Weights of a small GPT-style language model, trained from scratch on English Wikipedia: vocabulary 4096, untied embeddings.
MLP neurons of a small language model. Each row is named by its layer, matrix (up: input weights) and neuron, and shows model dimensions 0-255. Each number is 500 + 25 x the weight over its row's rms, rounded and kept within 0 to 999. Numbers have three digits each.
Before each neuron's rows, "fires in" lists the words (lower case) most often at its 100 highest values on Wikipedia text that the model never trained on.

fires in: "season", "as", "april", "set"
L2.up71:474482476508494505483485487505474508496495489496480515491500456517480471531488488527517482481475559486502498496455505463497500515515495518451481469495533502516507492477498471497486499500463523455510477488525494486518476529507513489523469529464515515554473492541512472519551482500489477493486511471518494484457512505542494504496475515487489499534552462498490495501472450541474513511449483495508468536465522508519457547476461514492512487495532485535460502473476500498494541533510500526459506532505514522538538448490533463536507462492500456503504500525459521501468516548527491456475514494558496466474494524492522487465499498502484504474456488535506517449500522497500502481463535431496491492536479520521428498516513492500525522518533487548479511522473534494463472503519550

fires in: "will", "have", "did", "has", "does"
L2.up490:502474478506472500493425514493505545533476470475519492504512480505498481490519470483512516497492503465542491518500516495487490513470456515502507491502443497464517508463528500508532541511484485503495524505531475483513529490501550508484524485508475503467496518498503514535527486487490521491461532511479487481483496455534537542467473496480517513501525538446450474463469541472463468484547493526522509487461522539470486488469532511495498498498540541487484547536501474468532520544482517522537482482543527494476491512534492543503441519484510511489492521469525519491505546505485501506529464455462478518472469490517510510538485478517492489498496504503548524533491518527516486529485430529500478497510519455525453488501529501515536546486515435494463479480530514487504512521500510

fires in: "national", "world", "northern", "state", "nation", "public"
L2.up99:464503472455492480453527500468510543462520475497534468497525486511494480468465458486492531459497456499535473526460473496501493513560493551490538491544440497516494500497530495516508527541526520523542494478527496470478518477499495497518516538478487509503505493544548507466503561443520461513513530549476511482491531473506506481481470567538487519517488513510508491545508486460487507455472521504468532497556486511474462484516485474487528472485552491507517530526507500527491535515476502483474504495520508513502498522458509470461495481472507498483495508490520493484535488526473500560504527462505522529462474487521466475454482516533488511478493521484496523485483489496483532509477525514478493500514472535475503498529527477477499518490525488483471524492504482457454496483478490

fires in: "as", "was", "it", "is", "had", "made"
L2.up50:527490528520529508513480533492510507539477561459498528517501482502472507502484493454510519477500499481505514506459487461525505511536497503459498506463520497493480542484538463495501468533465488472493542499526508448558506535501484509477495504438500529485521525518474518520478470537513512508492479477467515505480502480496494492441458520496482554488525482521467524519493501534539478513451469497464479519485514481501527507487516438502515497523542502484516518482515496462527491529503512564503456515502481432545456532492519474512495513502530548518474485528486486499522515543491515510500497485552543470496497463488480487539496489496506492528495558504508515538503490475475487530498505485514450515569536501523506475476477511498506511516527489499494462502487473489510476511516556

fires in: "two", "three", "four", "six", "five", "nine"
L2.up166:507459517520486474476528494472504481485515472514507467529474474516516467478507508476493487486545514504504470525512446514529447473509550511469503454470491444517534499511477503469491498470497526524526504489497480511464540480527546527479522501478500519502519479520486529488500505530552525535518499469484520493498532494482458489510505492548546503539491546514518503508453495454530505504516490536441503494488496511514537513510502537489454498470504489484559489476475529500509547465464484517508544562526477502517533512497475490481498523484502520513482471471531516541444504481501527497524505507479469477487526505533481523516479501509500552513478507509455513492514488519531444515527491536475468494485477496538530506514518449462531506542476482521514515490559500495520476534497499

fires in: "other", "of", "many", "some", "these", "various"
L2.up3:487507531484549507458498503512487476484511478475479466522500531484501515494489519528493497475526506483488494491480510513487509498476478486519521502548444497523511479490477449483529470509509527514496490468520513492445516483499541534514477532444505458478447480468495459510510528514491505516547489495462506547480494496503537550476470503491539523537469535527531555529475488514536487493459482513456492509492497467498510484439516478514497514471507536475532517499454482510501539459481483477501509513528495498475482506534508579511429520488483505502476525510519500510472488492481494516484553474467475521508526510495473492501460500498506552482498514497545489478506530481510469488488531509526501502504470512487512553478563477447499560515490489499496479504483510483490521512457542

fires in: "as", "at", "where", "when", "dark"
L2.up365:525498501532538523484466514488504523524467497530501500505509499495464476474526464486511477512487474464507494480501552503435504512534519541504477503512479500523511546467516514492534506478486544529503546507469510485533474449510521518525537463517462517512505511473512504483486461517484507473491460486477528519506480493506498537510436503506453480491534508539463468476501511518487504538501445482463470507499474481486504481457528518510457505516471525482508514513481453510508478493477533518542508516507468497508530504484505501538516517529547504525545462450493519507502476508501502469529539528496475468491539506519481486493487508485501512529475455521546523515530527518516488505532551501525508478500473462545475533450453500457486495510492517490505519495564524455499469514510550

fires in: "as"
L2.up112:517539521518509516491505517516446484521523518518489513499462514509476549508503519505524486526489554526481489456478486484505504490529483492522488498544513478512503491492504528489500539513514530517470518483491498500523466480533532507520498478453465537508493518537454486494466519516466481504422502491499498480468497533497511514490454472486474491521491496563504504532485531527534467503485497510474516512510493482461533503505468481533453511518526517512525519520479488488476508473503492471527497513489511503498456503491474459560464511486453511510475515512453499494533483480522476495527541472517504430504430483467502502488520482512504513468481483536506492501548490514528543505464474457538526520483505472516546499504521500452504495500498575517485508448505497528524449553508505

fires in: "in", "south", "north", "southern", "southwest"
L2.up460:513493499492512520468490523488479495498514519483494513537487482501503465552501500516500545494481530512457487535524477491498493441545462506481532504504507498496496507505505474491518572520530488516536515463503494499488478525512501464507497497486529490498484520497566512518523539495486499496473469497507487517440507519528478483487523481527506547533535522519531529498527529463531552472489555508486522493512512496436484483500490449532527495528542496472475551477475477540547514472516521533505494532491518499487506502508491503483446532548464483521483499447462488509519518484486464528497539491479529519482512470559484485504485490504502505471488452464515517476513498484542541507505511489499516540462538457498530487549537494508497516507463470492483484518545514504510533538457503

fires in: "of", "clay"
L2.up54:469495509473532516504503533519506523480517518566496501542515510496538480525450487497490510483497507487502475510473495522492478513505526462534496500524494478492471491532429484503495469485452455516482538553513509516467497502517528510555528488472520502536479488526498488479506497532477477468502469480502500512475496469461477516495493501469530557516506529557478504508488453517505522452464568463509522477544506494482559552529501505462516492511483556462507469480494536502522527498507489485546534476524528520510464529522479518502437501472483541516511494482447506510489496527511491536503514523456491473494486533488476465528496517487554520503473493497529545462513509490488490489485492490527490464529504499460510478470538495513498450498463488522488501511515517497495514500518501